config.toml
hidden_size = 160
num_attention_heads = 4
init_std_o = 0.0135
init_std_down = 0.00604
optimizer = "adamw"
learning_rate = 0.00249
beta2 = 0.95
warmup_steps = 267
schedule = "wsd"
train_tokens = 283800000
MLP neurons of a small language model. Each row is named by its layer, matrix (up: input weights; down: output weights) and neuron, and shows model dimensions 48-143. Each number is 500 + 25 x the weight over its row's rms, rounded and kept within 0 to 999. Numbers have three digits each.
After each neuron's rows, "fires on" lists the tokens most often at its 100 highest values on Wikipedia text that the model never trained on. A number after a token or word is its count.

L2.up338:485511518499485517547517476437471499504476485500443483540503513503478488477493490473562521512520520506507506534486484498523473545460464531481496517468488500499447493474481502443479476521518543499488452487482486488551485472511535492513568559476496498473509488532494550500515499507482558495
L2.down338:479508471447502519527507484488528510503522502527543521495478475511481528479518482489491432499507518534430493443477519440471530512523511502515523507531516518491490484476494494482523526511497512529518507546480511463488526488475511455498520529498514530525451530468463520539457512523544514514
fires on: "." 61, "=" 22, "ed" 5

L2.up476:521491504473530476495464487477478505543467446487519502517538514476542492527498503496494494511526499481513464503495491500487503503508446493492501486480504487550514525511526500529483479489459513504481472507488466530512516486499517488461530512454529492520517487497505522524493489515460500516
L2.down476:532504496496535494492510468509456497484460500458480487491484496490524519446546479499453499522521463440478467476494513511510493540485501501519509476469500561539523453507541533508477534523458497503507467526510484533536489487433498489501463538500489523497502493505470475522490517461470493542
fires on: " an" 27, " a" 10, " comp" 9, " test" 8, " ap" 6, " magn" 5

L4.up291:495504521526509509502502488518537488496489463456491436534526447484512498452526498519581481538509498512508505516496540462513455491486485465486455521528437504490506511499500506476480514499500534495485531455482466528498488455462523500479481513511550525483469508506494497464540503517484481496
L4.down291:474487516522493487532432489467506521510511544527492578478498535493496517516468505478483496451496502518491499487499472507505492523508495507445497528483576487472493498445509489509479547463512516488518501535497518452509512511509510536524551496486462495482502536493502482543493524484539507461
fires on: "\"" 65, "ble" 6, "ed" 5, " provided" 4

L4.up186:491491470501524545506500499522495508527525500491488507516518497513501498488505457492524487513499463501504508538505459499526444496473520533459511523497482497514475521486516501513527493518508560486490503491457509480545498501476532491483521473514522512493461475473506497451487459450516447486
L4.down186:473455469501472471500519522476508498503496502495525501459492485494483481449491542497504455499497492504511451490526496536497471512511522524547505511510492482545528510538503506524502538489520470442560498526480511503493490526476477530520492517542450481464501494486469498497522469504528549504
fires on: "on" 15, "son" 11, "n" 8, "ea" 7, "eri" 7, "ti" 5

L2.up350:509461500481527488459538494492520484465494492452521509499493477521536493527530541505525458514511466513579503461468500471484517488528507494510409476519497498479509495496518465486506498497499494545494482490535460494465515501483473485462501490502536497488517544495506471481558496477472482539
L2.down350:529513518475463508448514440475496498535494500482508557485468444518462519501492540433525497474555457516521510501500516485497575507503480505530458463476514499512470491506514485509541511521498507508530522496472475480462545474508515478504484482511503513493495491509464505486555482483505465525
fires on: " =" 35, " ro" 11, " remained" 9, " ri" 6, " small" 5, " working" 5

L2.up486:466469516511492480492481512498537484499473496489484523513535521511492512459536498515535539508542537515509491522531509485517464540476509468498470465488533460481472475482522495496469480508509506465480479490483470500522520539508514513467516478522529488495484495513547519476501494503494496507
L2.down486:471514516473540501513467453500535513505512518513489444523501480496458510510520556510487530467473503481478504466515536452517487480563495498541488503519484494530472468484518494524485466546479512500523515512493541466503525500541510492521480520488493560485499485522520511527501515502502484480
fires on: "\"" 49, " 2020" 9, " life" 5, " strike" 4, " 1980s" 4

L2.up583:517456471515483495499505467479520525544487480498530480446538479538521518495491520482455493495516494532490489502486450492498488535500495496475468551496473452505487501489478473502479490424476492522502476501481501524550493489532483528466525493476499532474527488533493492481548465502455481536
L2.down583:479496489487496462473485389490524527518501497491491483490511489527520547504516493433486531526540492484499503464485490489507475525485450508491502532486523460486507496517496457496489498466491503527465491498489479487534488504507458509453532499507497559480495517497514503483546483489479489549
fires on: " 185" 23, " Education" 10, " 1998" 8, " 180" 6, "OC" 6, " 184" 5

L2.up247:530443474471482466510496507507512552508519517474495484509503510480537537527498523520548526460510483509514502469547506490488503463457488530524450501501499460504520539492504475533498483514495506510513492452518479521472504519486491466497489463496502509519514513485518471491537504489493480500
L2.down247:503472506490484521484507465494472480530486483502534503502483529510528513531489459528508476513481506492526470495444481517536511502503496472485534512468530524514488460495486469474468529489508521487454519534526542465542449515513497487513516469496478542437501493508464487469473517516476534503
fires on: " also" 56, " place" 11, " record" 8, " motion" 4, " hold" 4

L4.up609:447501519486470488472460481488516545466456534495533528509525499544499474494537540490476525469517547518502508478506496473480541521508470492499443514542530513503479510500508501503451503501535505475454517469512487487518476506500495530494517476454539505499522505474498527477541465556492524513
L4.down609:496484488529487474499494499492485435487479498520471562497478475467497517499488471577509491501496510514514467515519490498514492516508503492509473502478520496507492517532531533519515481520494508466560488465496491491515497501498493507489482482502507502484477494430532516478539559546540435484
fires on: " is" 30, " are" 8, "0" 7, " lived" 6, ":" 5, " located" 5

L2.up462:509494494530510451511498502481545498489476498509542482494467480459550514531483499507528489500511475491491446447482500509469504496508463487512501480499515506508491535530515490497518479518488490513501520502524426503470500517511431477471515502493539536504568516495503496501524492453455492531
L2.down462:505471495505483491474528498496499466553496460550528454517508494465522485498493497505519490490555512506464480476521505533510487458507476516461526463519509532494494502500460506499525505519481470518519450479528491513459534479505480545552540484500507509500501506511536474486518537506483474455
fires on: " out" 18, " Fu" 18, " In" 18, " Wi" 8

L4.up595:526529522510523468482497507495525488489513510480499471510495481470500510484565544496476489505524483506511493477501505516502544520503468500516458550472511482491520465484510464484448482474510515450506472488497495511531494501496488551488526523505522483478466464524479510483533448469514524489
L4.down595:490495483474500522499453481478516507494518498525520493485515527459548514471489489553508509512479519511531492531488492510518459526492482524510535491542511502468515485536511499454549512500510493493487539488527479483523491513564470537514479530482514519509498523495540546508492511482455494436
fires on: " of" 28, ":" 12, " at" 10, " club" 7, " or" 7, " |" 5

L4.up479:502521519489476508493475501474462452487500509502519494560509529472495523500583527499481489517481504450505458505529513467522487505436499539464496526492432480485536520509535480514529514474465518485470518489506476488525530513503540494505540479518567497492487457530508508500490500468481542498
L4.down479:489489501475491514533528464476469509486502477456495445451511501516479496524471544525538524500508536503545427495488457485494496534506484508506530447522486493508493474516519506478468479526549441534498516508520528531516491505515523499498465506503480483513448506519500510533475553488482475458
fires on: " |" 30, "ed" 21, "loan" 8, " Website" 5, " acquired" 4, ":" 4

L2.up618:455502516517486496521487455522533496529476499498520482450527458451534548534470530451509494497554497534495497457552492495532460490516469496505481488512484510472509496498503482508493507496517547497467488462500473503494484495500467513462530496510508502482515464533493519475521476475470529517
L2.down618:478484529482510516519494439513504499490491490469495463505484512475538504508513505418487515495579481486523493465500492519493487521476473516485490536487501505475503468535506474518503504490497539520467462470487490482516496486504518460465531505501538541466511480499510514458551497498450516561
fires on: "U" 36, " until" 10, " result" 5, " 2020" 5, "O" 5, " PD" 4

L2.up621:447466554481503515485501469525532530493493441486460504503513449455534515513489513503480512480519511510522495521491514493526505496508496476537447467511506506476515483504486494523480467476490497526496475456469508515482519497482468491447536531540507487502494490504512513484501499461489519509
L2.down621:497482530495489481484524537480485518484499455500494493506557480471491529493496486482495472489501494510506467482504505459520492509516496495542448483514483498471474499517510520533498448534452521493520519489466534458521543477478545471502502504474510487518462497498491520528476530483535527531
fires on: " $" 36, "{" 12, " gra" 10, "$" 7, " £" 5, "^" 5

L2.up388:503514509504490462435520504475492450504500460531512470498487500466519529496566507525582501508511487516509473512525491508492527521513482473499496503507475456521516503458500485498450496489524491479453523428484492513494504472488441489490495525479499519521491489490538523484509492499489547487
L2.down388:492481473512497561555471553507526516513495517483477530491513487525497480527474498561463517479488487501476520486449482484533487456498490512485538523507465523487466550536494523492520514467478488518550458555494511493517502535468531503521495508539489482506503531515475496536439490503508465439
fires on: " any" 20, "$" 20, " each" 10, " numbers" 5, " another" 5

L2.up431:512518484508501479465559497498501481510488510522514503502456527500496495515530500518506486557480481502516462471477481452527479518507456525465450503491449440542545535507506468535495473501532499492461515497494437498481533480461491505474545501491508516497516509512533485475508494515492457490
L2.down431:528502516501543458526497446509520520485526526510519509497461552476483528509532512463510499474488565508509461506492552535561461536470519476528467497501503491489495499510498516490532472470512501453479508481490482485492523491481499501549471506463519488542453538511469506550499471492508497458
fires on: "=" 34, " involved" 6, " g" 5, "\n\n" 5

L2.up256:495494525522482465472530506467516513521483491481485507499465547486519491564486551486539488437484564496502518495508547490478526490494490491502475479477546495532488514519517498521507509505487500500495515454508468500476504516465468523487505503493503466506504472472553514468566476517465480516
L2.down256:459536492515473473490470533527523494503461532508493479499503500490481479516511486534479497481551522487489467517492527483489488492534476518450527557506518529486457500519499525514564540497475470501474429456518491468479504543526508508517534513550494487461461467517503505534514498497516476488
fires on: ";" 65, " With" 7, " He" 7, " Ind" 4, " To" 4

L2.up406:484470495508509508488495496486486518560462447498469514497505531511459519467483506440481535547522527499492508514484431494516457526488500552456505500504484486515459520450497482516461506514517513544466485474505460471554513534484516516489547504534505504509473475538521492467517507500484513537
L2.down406:524506495498508481482484483495475525537538491466512505495518526471528559510493504460501521511526510512525490503546497470471508504510457488507493498515515465476525501462507479476481531460517492501473489478497557489486512542458502504489526456476509517452504469515517473453519530518479477492
fires on: " rest" 17, " life" 11, " la" 9, " Date" 6, " bur" 5, " rec" 5

L4.up98:484473439484521458531438492525502502496496510457508475491508579496480548457500510496486547510502524522541526463536469503529462492468485494481491534499498497516505508476469512499515489467514442476502481483536487507572487514509502525482519512504496519536485497516484513467526535496492455522
L4.down98:502527533500506536497537498496517483476475483519554571473486487489536447540527505550519506482539491486454493485497523532523512498482529483538536469509522469447500474487470498488515507524528540506510506501475481523472500519514487494477522468493550484491526513500485485506473473485475507489
fires on: "=" 43, " had" 26, " as" 13, " came" 4

L4.up52:486514509559506503482501463448500514498489501555485489464475515488575494485538470489504504546506506531497527482505508502468457504474484526518523504483445479484498469506514494504483520531485548533501517474472499522495481514515510472521495506504519550502499481499488482492529488506488475517
L4.down52:494522483518508484504507548485494483478485498505501523524499444491468510493448535464523531518513505475508510481509525495507487548499451481496499492460527455549528480532484516498553500511480509466522495477499452471543511497529487505517516488526489453488479476551487476494505506521524504518
fires on: "ir" 11, "\"" 11, "ol" 10, " emer" 8, "ea" 6, "ic" 5

L4.up635:503476553490506473518483527539498490520506547503501492466506518486507563481483456490492508536524458548524531479540501498481475504493476499498493492521488473526506498506511484498487448526496509495457468505485513466487466509503473526456520519540547530544494555457500496513523492481485509485
L4.down635:501490511467478497470517467504489484513482462538503500507531472503516493545521516460533468487459516447502535489487518457543509521500492543498543450503490527487486503515517507538517530525513485489458510525529497474481478529542471502500525497488486493487502498508516514510533522479525502489
fires on: "," 27, " announced" 18, " MF" 15, " Airport" 5, " was" 5

L2.up412:519538528521538477472485465523431510485504518499481445518528499491501500460506489470498510550526488512513505507531505489523489546499516520466505499463458551504504537518484485504510448496510547467458485509496498502541510422502522531493504534486530521495474511509483515471500525471491499502
L2.down412:521481502485499476515519529535443486518508465559464492527497471496496516485504543547492486481528478468525489506518496476497525498484511450502472469457525502534505523507491511495489479519490456526512490495471508473488498443540504520514522494491502473479489531522548507496449504499438522547
fires on: " is" 20, " cl" 13, " exist" 5, " began" 4, " Final" 4, " performed" 4

L2.up433:518490478517473459531549508490546530517494500462498499505519477442518496484505545465501510505518544494506466484516510431479498507513477482526444507485471469475484508475520456448438491501481507526505513514487462495503531525453493524504528496526497536504499503500492481492508435478487517527
L2.down433:506525507508433450507504475532526535509503497503504538505514511487481467473487506407494513507538508495456459476466505471507497539491505486516480478497469533442473507519511495498468460505494491531502507501539481492513533473501510499495552514517537534494497477478451502485499489481475538540
fires on: " there" 26, " cr" 17, " There" 12, "There" 8, " stra" 7

L2.up422:477453443485527480475497482539532526500477486487474496500495473506520488485507499469527478520513494533515499468477510467539486490498535506527469497509519488483488498532501477490503495513489509515483502498480521521485524484488491501463501510524540515483497517558450482433544472478479530548
L2.down422:545458493491490537466474498464499548467464513487493505524539469556431508492486488459477483521494481525512485526480500472541468553493530507505511496517494520483482511510481532515519501488465482493538473490490519531501506476445496475533463531518495497490486512539471464445515520467516508551
fires on: " h" 25, " qu" 24, " where" 21, " Qu" 5, "qu" 5, " j" 4

L2.up443:529476477488479455479542509481502534485486513449517513511474510453513516536530528513492539490490514516518517509532482542493487485498488495487480469508517463491486474506515475499492499527462487513493508452505478472456532520439485491514503492516524486522537460478498472457514467512461491501
L2.down443:487499552496454500503542512493514507491507519509543534443474494489449482502482521517487454486516479560545506498485499498473524491516508498523503525494529489469475491553518520498468525527505478501504500480545491428503520517512521467519513488493484513481503514520509471504475507462444520480
fires on: ";" 76, " single" 7

L4.up558:490481453517486476486508480516526487491443450497549498500474490491530497512500537497490493489526509535494488485475500495476503520485483503505485526462531482500505481481523512473508492450484462464502485432504466505549517530500496505484588468490503495474487504522520478476482498517526462499
L4.down558:528518526492516513477492509447479472520485509517505483465481473485506471493466492556534492486535482481527506514503477495514464511512482550539514487568537559451492499512444461517494507502507521523504498514495501479471474504518473493540459498494478472527496518516533435496512531508537502437
fires on: " (" 35, "\n" 31, " as" 8, "," 7, "=" 6

L2.up436:513473521490524478526530504498498493499488481504509480548535496546523515464478485472567517461553506465496512529484507484462515502507495486470457490455505515533526517487463450490473496492523504525506477496451486502494536556471539533476536513477531512490457499485521501531509487514496548528
L2.down436:522477522501490516513517497500529520489501499546516478575510468490522548485451510446470511450500481493446481470480475473498485480499488502511513489505490531513504487512456516481477489511495496527475503508516520515453465521482513529438447512550498491529448489479497520478526528524491530525
fires on: " we" 19, "We" 18, " There" 10, " We" 8, "There" 7, " there" 7